MLP neurons of a small language model. Each row is named by its layer, matrix (up: input weights) and neuron, and shows model dimensions 16-143. Each number is 200 + 20 x the weight over its row's rms, rounded and kept within 0 to 999.
After each neuron's rows, "fires after" lists the tokens most often just before its 100 highest values on Wikipedia text that the model never trained on.

L6.up673,206,196,236,201,228,228,211,173,226,208,222,197,201,195,216,217,191,198,196,230,221,196,177,204,200,235,198,182,201,188,194,185,175,209,248,213,225,170,200,179,180,198,201,196,190,206,250,184,204,201,230,185,206,190,170,199,171,194,195,210,215,245,187,225,232,185,210,179,192,203,205,200,174,194,205,206,193,198,182,183,219,164,193,173,189,217,203,202,138,197,194,184,184,205,223,197,218,239,237,196,219,205,222,167,156,185,167,196,225,168,208,204,166,131,198,179,201,214,198,216,182,212,171,251,190,175,199,178
fires after: "-", " 199", "|", " in", " 198", " 195"

L6.up722,217,199,201,187,190,204,205,212,239,208,184,193,196,145,192,191,231,196,220,202,222,216,178,203,192,221,227,194,231,212,212,181,195,183,166,192,196,203,197,234,225,179,182,194,189,216,198,206,162,188,194,245,197,216,219,206,184,241,236,184,193,173,175,195,212,238,213,220,196,195,204,182,227,191,206,223,217,190,203,209,205,189,225,197,208,171,231,221,212,202,209,194,194,192,203,225,185,187,190,183,206,206,220,210,211,175,196,206,236,209,218,216,199,196,202,214,201,183,215,220,177,215,191,203,211,181,219,187
fires after: " A", "ou", " a", " ", " c"

L3.up837,195,212,193,242,210,197,181,195,189,211,166,200,212,220,185,187,204,207,215,190,164,163,210,172,200,195,206,182,182,177,221,200,221,187,207,199,221,177,196,191,222,223,173,179,179,241,263,151,228,213,182,202,196,178,155,181,196,229,191,201,210,206,212,198,213,232,208,212,210,239,220,202,191,205,168,223,185,207,212,242,214,204,206,201,219,198,205,246,205,203,176,212,166,194,223,231,185,197,191,190,203,173,192,175,252,180,179,173,234,166,191,193,209,212,201,187,195,221,194,237,192,191,193,225,198,175,207,218
fires after: "D", "I", " up", " before", " After", " after"

L6.up904,195,203,174,195,217,166,190,174,242,197,226,205,212,182,215,149,199,212,242,219,196,190,166,193,228,190,220,238,179,207,197,188,223,204,229,201,225,199,214,211,207,209,210,216,187,205,203,184,195,212,198,184,256,193,173,238,206,209,240,207,190,218,169,186,231,178,222,205,200,228,199,173,194,198,170,203,217,159,190,228,173,191,249,228,191,193,229,210,210,180,159,205,244,214,201,199,189,182,201,184,178,226,202,201,188,188,160,220,181,192,212,205,223,187,228,222,224,184,210,207,212,211,216,220,177,192,210,173
fires after: " W", " Y", " the", "The", "W", " The"

L6.up149,157,212,206,210,198,206,178,201,199,194,211,182,170,198,214,177,209,222,190,207,207,220,196,213,197,191,182,208,224,186,193,206,203,187,207,253,203,192,179,204,199,171,255,231,205,226,191,206,211,198,192,207,225,173,206,158,157,210,185,220,207,181,192,142,177,215,207,190,181,198,157,181,217,166,211,196,217,237,182,203,205,218,225,179,174,170,233,212,190,186,164,184,210,197,203,222,189,182,202,189,227,223,216,185,195,176,205,219,157,179,203,226,189,182,186,226,228,225,247,224,172,205,209,220,191,205,226,156
fires after: "\n", " a", " |", " R", " the"

L3.up191,200,193,244,181,198,239,213,164,184,229,197,190,180,162,181,205,213,176,209,187,223,210,201,202,215,181,165,204,201,188,180,215,183,188,235,222,169,222,175,219,177,176,162,232,200,182,208,154,198,205,197,210,184,196,193,202,214,233,216,205,189,201,199,212,199,214,214,194,178,155,164,211,209,215,247,204,186,184,205,239,203,241,215,230,187,212,216,210,193,191,194,177,220,225,181,194,200,206,205,195,193,201,236,216,192,197,175,194,184,170,209,210,190,170,204,225,212,190,196,180,212,217,226,238,194,194,183,174
fires after: " n", " Gen", " the", " An", " S", " gen"

L6.up229,172,206,243,176,216,160,194,191,207,207,194,165,236,182,205,202,208,191,213,215,194,206,201,185,204,196,208,197,177,201,209,233,181,204,228,263,205,168,201,209,190,187,193,226,164,181,209,229,217,246,197,194,252,204,207,164,200,198,221,218,176,186,230,185,231,206,205,216,211,216,186,173,194,224,187,168,212,202,188,214,195,180,210,181,189,226,224,241,178,171,192,188,185,186,206,176,184,186,185,179,197,223,210,215,197,231,184,195,208,159,201,210,234,184,165,207,205,205,230,174,156,207,181,226,201,197,252,194
fires after: " the", " 198", " 197", " 195", " 199"

L3.up998,182,179,238,190,197,202,194,186,209,184,173,202,216,186,236,198,217,212,209,219,187,177,182,131,204,171,168,213,193,205,228,202,221,206,225,222,198,219,219,187,206,214,231,169,214,195,206,208,196,205,205,183,242,193,202,183,199,176,193,238,199,189,204,225,237,190,177,199,199,171,222,199,218,199,182,188,211,197,206,158,253,180,209,190,173,182,174,226,160,194,210,175,230,193,255,215,218,226,176,187,201,212,209,198,188,207,195,219,207,201,202,198,217,191,245,186,190,241,164,188,190,203,203,176,161,184,208,182
fires after: "anc", "m", " comm", "adem", "ap", " Cl"

L3.up238,186,176,211,202,228,195,194,221,190,207,203,184,211,197,198,220,176,209,208,223,192,206,201,209,189,218,206,157,254,186,175,231,198,188,204,245,187,236,141,168,177,192,171,203,177,200,209,190,220,225,201,181,232,205,193,183,227,236,183,213,174,166,237,218,192,192,209,181,182,189,183,164,150,249,184,157,191,219,186,216,218,176,201,191,210,204,207,173,187,197,185,194,198,243,202,202,181,191,210,173,209,193,207,191,224,179,211,210,196,207,213,214,199,193,212,186,202,205,204,183,196,176,196,195,180,196,211,194
fires after: "ate", " place", "e", "ter", " inter", " name"

L3.up873,212,204,226,212,235,218,210,179,205,214,208,214,191,182,211,211,199,208,217,215,189,235,198,192,200,186,187,216,183,223,199,201,147,175,219,169,202,196,177,255,231,159,163,190,212,199,199,184,183,185,188,189,197,206,212,229,201,191,193,181,184,207,221,200,190,196,198,186,220,189,184,191,205,181,209,223,207,186,185,234,174,205,235,217,213,157,202,192,207,196,196,214,169,175,230,172,195,168,243,181,195,187,205,209,200,201,185,217,220,231,229,194,214,213,208,202,167,185,221,219,179,206,176,239,183,193,204,177
fires after: " R", " S", "S", " V", " s"

L6.up432,192,165,223,170,237,207,189,175,211,189,215,201,209,189,207,180,211,181,201,223,184,201,212,199,209,233,181,179,223,195,228,202,171,174,188,250,187,212,247,188,194,230,193,198,171,205,195,193,235,220,196,201,239,188,225,187,170,193,179,176,225,212,191,189,181,225,219,205,211,214,213,173,203,188,209,188,173,179,207,204,196,171,218,192,181,163,201,195,182,212,205,197,178,193,173,184,181,176,220,176,190,192,173,217,187,172,230,179,229,209,221,196,192,224,196,210,241,202,216,173,245,242,197,205,239,234,206,190
fires after: " the", " The", " P", "'s"

L3.up987,190,207,203,196,216,205,224,202,229,227,178,223,214,196,232,203,208,205,206,192,213,234,179,191,208,180,197,188,200,214,176,235,197,178,252,190,197,175,216,161,220,174,191,177,176,233,191,178,211,195,190,200,249,194,148,207,208,217,194,170,204,217,139,205,209,231,204,201,224,188,202,217,207,191,220,171,209,188,183,203,210,216,229,196,199,190,155,200,197,192,206,229,184,222,185,194,209,190,224,191,195,178,178,174,205,216,176,189,162,195,199,194,180,218,247,231,191,181,194,213,224,172,169,193,218,171,194,175
fires after: " V", " I", " ann", " R", " No", "d"

L3.up1020,168,212,178,184,206,181,183,204,227,223,226,206,185,181,202,151,177,233,253,216,214,186,184,149,246,192,229,209,205,207,221,172,188,211,194,221,198,179,238,209,211,181,198,187,221,185,244,155,196,206,187,213,210,192,212,196,180,202,211,197,178,175,187,200,225,185,193,189,218,211,198,172,210,206,216,181,202,207,193,168,246,220,199,211,208,187,182,209,156,141,206,171,211,181,220,214,188,213,205,150,241,225,223,188,167,208,207,239,232,203,186,218,205,204,222,214,222,218,180,228,211,226,196,199,166,191,213,150
fires after: "ac", " Cl", "cl", " November", " June", "al"

L6.up215,196,188,200,203,201,208,184,211,217,212,212,200,187,200,224,191,180,202,211,183,199,161,199,188,247,184,179,195,229,198,231,209,179,218,197,216,235,171,192,221,175,175,190,231,180,202,215,191,193,229,233,210,187,196,179,194,200,236,184,228,211,265,206,202,210,171,177,200,203,194,171,218,187,192,196,219,183,206,157,195,188,234,200,213,187,206,204,198,205,171,188,213,202,228,198,208,170,228,236,185,225,227,227,220,235,220,195,230,222,198,239,190,208,164,197,229,179,198,208,184,185,195,189,206,168,183,173,194
fires after: " |", "-", "|", " ("

L3.up135,176,180,205,204,192,209,198,215,256,190,195,212,210,195,204,198,192,198,215,230,238,159,175,206,245,245,215,188,222,187,212,194,177,159,194,217,197,227,192,191,217,196,149,222,185,223,188,181,230,217,212,199,204,193,221,202,195,264,215,214,187,239,203,203,197,195,196,203,198,161,192,197,232,192,219,199,169,180,195,218,261,209,198,193,167,177,217,184,196,204,175,205,182,205,184,210,199,202,234,185,199,191,243,210,176,191,206,189,165,196,221,201,185,203,202,210,212,208,225,181,175,205,198,225,180,207,191,176
fires after: " the", ",", " Gen", "us", "S", "The"

L3.up38,207,265,174,211,219,205,173,204,217,236,232,208,214,228,216,217,195,202,203,196,189,195,199,210,205,228,243,180,191,210,174,245,188,207,180,196,213,157,202,194,202,196,182,200,198,209,191,199,190,179,215,181,218,211,164,174,190,222,199,169,225,219,178,188,196,184,206,219,208,166,177,174,170,176,159,216,231,205,209,231,221,189,231,205,182,207,181,195,205,186,217,224,175,186,188,203,237,162,214,196,189,185,194,196,218,162,192,189,182,224,185,201,219,200,227,180,239,178,186,206,216,191,204,223,207,193,213,184
fires after: " W", " N", "N", " 0", " 3"

L3.up543,220,231,225,198,216,215,171,212,196,203,217,185,167,170,207,225,191,198,200,199,172,170,192,197,177,196,186,197,216,207,225,227,206,210,169,196,199,167,196,183,254,198,179,209,164,153,229,221,162,185,219,162,220,211,186,171,173,173,210,208,208,194,204,232,208,195,231,188,164,186,199,203,182,220,194,230,211,180,205,208,207,220,226,165,194,202,183,212,201,191,205,183,216,197,233,165,189,203,205,193,175,221,214,194,235,205,212,224,182,247,221,202,189,216,227,212,187,172,239,159,172,224,211,176,201,179,193,176
fires after: " D", "D", " int", " film", " d"

L3.up37,208,194,199,193,181,196,229,194,220,204,224,153,202,205,213,213,200,195,191,198,174,183,190,191,204,178,171,208,212,226,221,243,212,196,191,195,215,227,214,211,195,239,223,226,179,227,219,178,130,209,221,190,190,194,196,197,209,150,212,179,192,232,188,206,184,197,246,179,188,165,210,209,210,165,201,213,193,189,183,191,179,212,218,213,167,167,221,182,186,188,200,182,226,220,245,199,199,206,228,217,215,203,178,181,176,197,194,202,187,201,176,219,222,192,202,199,261,168,203,208,180,203,193,180,196,187,212,196
fires after: "%", "otes", "s", "als", " was"

L3.up448,185,208,226,193,213,222,218,173,218,207,210,216,201,200,199,155,234,195,215,201,171,214,219,181,204,196,203,201,194,177,190,194,166,194,201,237,211,168,231,206,204,210,213,209,183,192,179,187,211,200,214,171,256,200,199,185,200,214,216,196,263,199,206,186,199,207,212,187,150,195,150,210,209,179,207,202,190,181,186,208,209,186,229,214,199,186,193,196,187,176,227,169,220,232,197,226,177,172,204,189,204,219,243,208,222,179,172,196,184,204,207,219,235,195,225,202,206,160,203,194,174,221,208,181,169,208,190,207
fires after: "A", "B", "C", " A", "E", " St"

L3.up334,216,208,200,203,231,177,181,227,228,168,210,212,195,199,224,181,189,223,196,218,169,181,186,209,189,217,199,228,214,204,171,202,148,207,186,214,203,201,212,214,198,201,188,227,200,193,207,163,193,225,217,219,185,158,161,219,191,192,183,193,205,188,208,232,200,203,209,218,217,195,188,218,190,195,168,226,205,180,178,228,198,207,217,191,214,199,200,205,182,200,204,193,218,213,217,186,210,176,235,192,221,174,196,202,194,177,209,209,179,206,164,225,200,189,197,203,186,158,176,260,205,192,231,167,178,138,197,184
fires after: " part", "ort", "at", "ip", "s"

L3.up182,195,255,208,195,200,215,178,211,185,200,190,190,224,218,215,164,187,218,187,199,194,202,209,212,233,210,170,177,229,176,192,228,231,216,175,204,188,205,190,209,187,201,154,195,191,234,169,191,209,205,199,182,196,202,196,193,186,210,197,191,195,185,211,181,216,209,218,207,205,200,205,185,194,173,191,204,224,171,202,232,183,209,213,222,164,211,203,201,237,184,211,226,210,204,217,154,209,187,199,205,190,214,176,158,209,192,168,198,188,206,224,172,191,196,197,206,222,177,215,220,187,178,209,199,204,204,180,204
fires after: " N", "N", "+", "ot", " 0", "and"

L6.up359,203,196,218,203,212,197,176,177,202,189,194,199,192,159,206,194,212,191,200,198,180,193,200,186,197,172,178,200,158,191,185,178,170,199,222,187,191,184,175,198,227,195,204,182,174,184,197,205,217,191,197,176,201,209,193,186,170,223,240,204,214,222,169,211,221,247,181,193,226,172,204,244,204,204,221,191,203,174,195,228,180,232,203,204,205,201,206,199,195,185,199,180,196,198,202,185,171,186,256,190,223,192,229,209,216,213,192,234,198,191,176,209,197,157,208,226,229,186,171,216,174,209,199,187,235,197,202,175
fires after: "==", " ==", ":", "==="

L3.up100,208,217,187,190,211,167,198,220,233,190,187,210,196,185,189,167,228,193,214,230,183,198,198,176,214,236,183,198,223,190,181,194,177,206,191,229,217,184,225,202,180,214,210,220,183,172,199,187,198,227,241,191,188,183,180,189,193,228,239,207,209,214,221,224,186,168,230,223,174,189,218,215,203,234,157,211,185,173,220,195,197,192,213,190,177,177,233,223,194,210,220,208,182,202,207,152,205,194,209,192,218,243,181,207,192,173,194,203,171,217,192,223,188,207,196,252,189,181,190,184,181,228,179,215,195,189,208,189
fires after: " f", " one", " The", "The", " w", "oung"

L3.up112,184,197,232,165,202,189,195,210,216,188,197,190,234,179,195,160,191,240,215,168,191,203,193,198,199,214,188,215,226,163,176,210,195,189,180,202,175,226,210,224,174,184,208,201,194,178,220,199,194,182,199,181,168,225,190,211,181,212,194,191,220,194,195,175,208,217,191,217,211,212,207,194,188,224,222,192,226,182,180,215,196,192,218,248,170,210,225,192,171,163,203,171,218,202,200,185,203,186,191,196,244,218,187,153,185,195,223,240,199,196,169,189,161,181,200,183,238,184,176,190,203,210,210,226,207,196,201,221
fires after: "ut", " 1", " set", "1", " won", "it"

L6.up128,210,222,185,204,182,191,202,207,178,208,154,226,215,188,184,189,176,206,197,193,209,191,177,223,180,209,192,184,208,215,229,191,199,165,197,217,160,224,219,223,193,214,188,194,215,151,154,213,192,181,221,198,183,223,200,203,214,208,174,172,190,183,180,247,237,162,184,203,209,259,186,179,192,176,186,203,241,214,180,212,198,212,219,217,214,231,194,176,184,192,175,205,199,193,193,197,182,193,194,195,234,191,210,196,234,198,201,189,168,212,213,204,217,202,176,199,212,184,200,219,235,173,200,189,206,195,224,189
fires after: " |", "our", "es", "en", "ese"

L6.up62,212,177,187,212,256,198,209,205,198,209,175,215,190,197,187,170,202,177,224,197,216,206,191,181,196,169,208,203,186,172,229,225,205,177,161,184,223,200,219,201,190,226,216,193,157,209,187,220,189,220,219,245,208,183,221,181,209,225,217,175,196,156,209,205,197,186,208,199,191,180,193,196,201,194,173,208,164,217,172,170,191,196,208,182,183,226,192,199,172,208,237,185,207,234,208,217,200,180,223,198,217,227,176,164,190,231,195,216,198,196,238,211,230,151,186,219,180,190,212,222,216,170,211,197,191,207,171,181
fires after: " |", "-", " =", "s", ";", "ec"

L3.up242,187,154,207,223,180,210,201,187,193,231,200,185,241,190,215,227,229,201,228,197,192,211,208,193,225,199,157,208,218,193,245,194,187,196,188,193,183,236,188,225,179,223,174,168,181,245,207,166,199,207,210,198,210,213,210,192,214,224,241,240,222,198,218,198,194,178,198,226,176,147,176,179,220,239,223,149,214,201,189,202,216,199,214,196,157,206,203,184,220,209,194,173,200,215,205,168,187,183,191,191,194,210,236,207,207,215,190,184,197,209,212,202,203,198,181,197,201,192,192,189,174,173,215,162,195,221,160,198
fires after: "|", "rans", "us", " Se"

L3.up831,192,199,240,212,177,202,183,210,232,176,202,134,197,201,210,173,199,186,217,197,212,191,193,187,189,206,212,215,233,197,190,194,200,215,185,203,209,181,222,229,218,168,187,190,189,210,214,188,170,226,206,198,192,189,190,172,178,194,217,198,228,210,204,208,205,193,232,192,194,201,238,218,240,153,186,245,154,207,182,201,255,191,192,213,200,200,217,217,219,195,224,183,208,234,204,170,211,185,198,204,238,199,216,158,192,159,176,185,151,186,178,179,209,194,188,220,199,195,223,196,187,216,194,177,169,185,228,223
fires after: " the", "th", "ish", " |"

L3.up319,209,186,193,202,220,219,216,188,192,200,226,207,156,191,231,221,224,197,192,182,189,196,197,166,201,224,219,214,181,166,165,213,197,200,211,199,180,180,169,171,201,195,219,205,188,183,228,207,193,221,193,218,213,163,191,184,235,211,178,211,176,217,157,203,197,196,220,183,211,204,148,222,204,210,215,187,203,210,187,191,227,232,200,187,198,211,230,211,168,178,184,188,195,191,201,204,191,206,186,203,205,175,217,191,207,202,175,210,230,181,208,189,180,180,248,187,176,245,209,205,213,192,192,235,198,184,211,199
fires after: "el", " ar", "ro", "ar", " Ar", "or"

L3.up759,193,214,220,206,197,189,205,212,236,220,208,194,217,168,180,171,243,200,179,229,192,219,164,177,193,207,175,188,165,205,176,175,190,212,208,188,230,177,178,207,195,207,173,208,190,194,199,224,194,230,205,241,197,201,170,167,186,219,211,212,164,210,207,210,211,171,213,216,182,190,216,189,188,219,202,185,165,226,184,206,190,189,213,199,206,191,200,185,152,173,152,196,207,212,196,209,206,197,184,146,219,202,177,176,187,199,209,209,228,175,201,226,191,198,226,216,185,250,189,191,244,255,207,248,193,213,226,189
fires after: " Fran", "ber", " f", "er", "f", "u"

L3.up454,159,202,259,181,176,185,210,194,216,192,179,220,212,217,176,209,233,230,234,171,202,218,185,191,221,202,159,211,226,184,193,194,188,158,236,233,217,199,201,197,154,222,195,221,191,185,205,217,201,226,212,196,200,207,213,202,209,236,192,179,212,183,248,236,189,201,176,194,170,198,205,158,201,207,203,216,213,177,156,223,187,204,204,191,192,186,237,180,196,194,185,165,195,231,194,190,201,173,213,178,186,197,219,228,186,227,162,204,179,207,193,185,174,165,215,225,220,191,186,175,197,226,218,207,178,222,203,210
fires after: "it", " se", " the", "as", "isc"

L3.up337,208,206,222,184,223,203,177,213,194,202,212,196,185,188,236,179,198,227,237,217,186,215,172,181,189,215,201,204,240,204,188,203,151,206,243,194,206,201,214,193,199,175,201,228,189,163,218,214,199,208,209,220,213,210,206,189,182,196,184,180,181,215,202,192,186,199,192,161,185,199,199,174,238,187,201,230,192,195,189,195,162,170,213,191,217,194,188,199,237,210,198,177,190,220,224,220,187,162,198,179,220,253,179,185,203,231,200,193,190,225,232,220,232,209,240,167,175,235,164,212,189,225,204,199,180,207,189,222
fires after: " t", "og", "ed", " met", " mat", "ech"

L3.up465,203,190,215,215,211,171,199,218,192,170,186,209,209,175,219,190,208,189,209,205,194,192,199,211,228,202,243,193,219,206,209,193,169,161,212,200,202,239,176,214,172,198,221,218,208,212,237,206,197,214,183,214,194,204,208,164,199,191,178,223,212,217,189,192,197,182,207,218,213,212,187,203,222,233,198,191,203,182,196,169,203,181,197,201,178,204,204,166,136,205,160,202,207,177,198,200,206,202,191,188,216,215,200,214,222,209,209,187,222,241,193,208,178,187,166,181,209,236,183,197,190,209,226,206,173,194,259,211
fires after: " ex", "er", " inter", "as", "or", "ter"

L3.up769,185,247,246,176,202,168,189,216,199,202,213,195,209,182,197,191,192,206,205,188,175,213,203,222,200,222,189,196,186,178,175,169,191,228,180,234,201,224,224,203,174,197,222,202,181,174,177,208,208,183,183,205,224,183,166,210,156,201,219,190,233,186,223,215,203,204,208,200,157,211,203,203,196,211,214,207,201,178,150,201,214,168,228,199,175,222,227,207,218,181,233,129,222,222,175,216,206,145,224,199,204,186,199,199,206,216,211,203,200,246,187,200,196,163,224,187,201,194,191,205,182,218,203,189,220,202,216,210
fires after: "it", "ide", "ant", "ut", "ix", "ok"

L3.up901,228,237,228,175,173,187,185,199,215,220,181,192,225,180,229,212,222,165,183,224,213,204,180,203,225,219,196,159,186,193,198,209,150,220,170,261,161,223,217,176,210,184,182,194,205,185,192,167,200,195,221,223,204,169,184,202,191,213,239,193,190,206,185,248,234,202,235,198,198,184,166,207,194,178,204,209,188,177,209,183,219,188,198,193,217,216,195,205,209,198,213,186,227,179,181,191,214,191,203,187,164,201,217,233,191,197,152,193,210,190,213,197,205,210,210,238,202,225,212,201,161,141,182,241,209,200,195,167
fires after: "o", "–", "200", "c", "19", "ro"

L3.up903,193,199,186,214,235,227,221,224,198,190,217,185,190,164,222,207,196,192,209,266,188,179,184,160,252,215,195,214,206,224,197,189,174,179,217,226,201,176,193,200,211,212,205,172,173,147,207,225,166,237,215,216,248,193,168,179,216,237,193,183,190,247,191,200,189,212,213,192,199,195,213,220,184,197,181,195,195,163,195,202,215,193,224,220,241,180,184,222,186,170,167,219,234,221,200,152,211,189,221,207,168,242,215,215,234,192,179,205,184,169,201,183,227,207,228,203,229,189,176,163,186,196,197,179,203,199,209,207
fires after: " The", " a", " H", "The", " e", " high"

L3.up188,196,205,189,172,204,203,208,153,192,213,190,195,229,202,210,197,220,239,212,190,201,214,218,181,176,206,205,189,200,196,207,221,197,185,225,212,203,156,192,210,210,222,201,196,200,220,243,197,198,187,212,205,235,193,184,217,152,220,193,215,223,204,215,193,200,181,224,207,200,176,197,166,181,222,167,287,229,221,166,210,208,160,201,204,202,197,219,193,225,186,199,210,180,247,214,194,194,198,201,188,178,191,221,193,230,208,199,186,178,209,206,202,210,195,195,200,148,210,227,199,184,204,189,210,179,201,205,223
fires after: " At", ".", " U", " And", " at", "t"

L3.up760,192,213,200,204,180,227,194,181,223,166,204,164,216,176,195,198,214,218,223,188,183,190,207,141,213,189,224,206,182,194,214,203,200,215,182,189,223,240,223,207,205,195,184,188,167,209,191,157,216,211,209,213,247,204,181,196,164,186,208,211,181,214,227,205,225,237,212,236,189,192,212,183,178,223,203,219,213,171,179,163,230,192,217,204,225,194,241,227,241,189,217,189,193,170,212,218,215,193,197,197,187,210,193,180,226,176,183,226,188,208,199,185,219,170,213,209,175,153,214,191,198,165,181,167,214,190,193,164
fires after: "P", "O", "B", "T", "F", "A"

L3.up400,182,190,176,205,189,205,230,211,197,174,194,207,195,158,182,173,239,194,211,192,194,199,212,156,207,180,193,206,212,209,216,182,191,237,202,190,202,195,185,181,178,203,175,204,219,183,188,209,187,187,193,212,202,220,205,152,205,203,229,191,239,195,199,201,207,204,219,206,208,198,176,221,222,227,223,205,223,194,200,216,202,214,220,223,205,173,206,199,154,191,208,197,211,197,203,183,202,192,181,206,214,227,193,185,207,192,190,191,202,195,189,191,219,187,213,206,232,193,140,194,203,217,243,209,207,218,240,213
fires after: " |", " 7", "m", "q", "S"

L3.up95,174,209,191,213,205,231,203,211,187,201,205,167,217,151,178,184,216,210,193,183,180,198,199,217,176,207,219,197,241,194,181,213,195,215,175,192,190,232,173,222,192,193,194,216,195,202,233,203,223,202,167,218,157,206,189,158,185,247,185,191,215,193,196,209,221,211,230,196,174,178,184,200,200,240,211,221,212,218,201,204,184,200,230,210,179,177,202,234,202,212,185,206,226,227,188,196,212,192,219,217,198,204,185,178,219,201,168,203,170,206,192,193,189,169,209,212,200,151,184,207,192,193,206,207,206,171,186,239
fires after: "ut", " en", "en", " out", "ed", "y"

L3.up586,193,177,209,213,191,220,184,198,215,199,199,175,193,218,201,195,194,226,221,173,197,158,178,184,171,186,213,187,182,247,228,193,224,187,192,218,247,166,186,209,233,259,177,237,196,204,223,161,217,194,227,187,191,146,183,201,181,193,195,209,181,219,225,202,208,191,181,194,201,196,175,223,216,182,220,217,181,202,189,221,220,241,225,207,190,178,159,224,210,206,195,169,220,178,177,249,192,193,207,201,235,192,214,235,177,208,201,226,216,196,192,220,206,167,219,209,226,182,220,213,192,197,207,188,210,165,196,182
fires after: " p", " m", " d", " D", " P"

L6.up999,215,240,202,220,172,170,165,188,203,196,182,177,217,187,213,232,205,205,204,215,196,221,182,212,215,238,183,187,209,208,213,204,182,195,216,233,224,212,215,204,209,187,192,213,216,192,194,200,179,213,167,203,193,212,194,189,191,219,220,217,227,200,194,209,217,219,197,181,194,197,188,213,170,229,189,188,196,204,211,218,169,180,195,199,206,237,171,146,221,209,181,180,217,180,216,209,202,177,232,162,178,180,201,157,216,184,210,247,227,228,197,213,183,169,201,212,201,216,173,207,198,173,174,218,217,175,242,199
fires after: " ", "==", " ==", " in", " e", "-"

L6.up978,213,186,232,212,218,219,208,158,197,194,164,200,199,224,199,223,219,200,243,199,222,222,214,204,213,214,215,174,232,192,209,214,204,229,181,190,212,169,198,181,158,184,189,201,179,195,214,180,206,188,222,183,213,185,210,188,179,181,190,198,193,197,194,169,221,216,201,189,208,208,182,191,169,178,179,207,222,226,212,201,184,201,192,185,222,174,228,175,217,198,180,197,241,184,202,193,185,210,194,188,216,202,185,194,203,187,179,239,197,216,197,213,171,206,237,216,201,187,193,198,169,230,201,168,168,206,199,165
fires after: " |"

L3.up771,222,199,192,198,191,199,212,190,190,230,185,178,184,184,238,215,234,189,193,193,206,187,205,221,190,196,212,202,224,208,262,218,205,186,188,223,207,228,199,220,246,233,203,164,196,241,244,187,170,228,193,227,197,207,238,173,202,188,214,229,224,245,186,189,213,183,206,173,182,162,191,211,192,254,194,192,189,212,222,163,206,197,207,171,192,196,212,191,169,212,184,207,214,200,214,176,197,219,173,193,183,197,193,192,213,186,205,188,211,205,212,187,162,184,207,171,214,214,195,227,187,218,193,180,194,190,197,228
fires after: " ex", "es", " Des", " Ex", " ext"

L3.up498,172,214,219,227,200,219,213,211,220,200,204,153,213,155,207,185,232,178,192,189,193,197,214,207,194,196,199,195,195,200,203,212,210,218,189,219,196,209,224,228,208,211,183,207,209,212,182,216,200,195,186,202,200,180,217,180,216,248,219,198,234,217,177,183,198,230,240,183,219,184,183,218,236,200,217,195,178,163,193,199,196,210,211,186,201,188,169,216,190,216,189,141,243,225,207,173,194,193,200,203,200,211,220,189,195,140,165,196,175,191,222,196,214,199,209,230,216,182,215,207,198,197,180,213,173,203,214,189
fires after: ":", " and", " ", " -", " a", " was"

L3.up917,210,243,184,162,198,185,176,167,221,201,214,220,203,187,202,194,195,208,197,240,215,230,177,229,199,218,233,209,174,204,229,184,203,182,188,205,208,207,191,216,213,192,175,221,210,190,188,187,197,212,195,196,176,194,204,211,162,197,226,210,193,194,191,221,210,209,225,216,207,175,178,220,188,200,200,218,203,175,181,216,207,211,210,204,176,188,180,204,203,217,184,184,195,228,175,185,216,199,218,195,175,168,205,224,216,191,194,210,206,220,194,219,200,217,211,230,201,220,193,189,206,194,188,231,186,187,201,204
fires after: " E", " re", " ", " (", " In"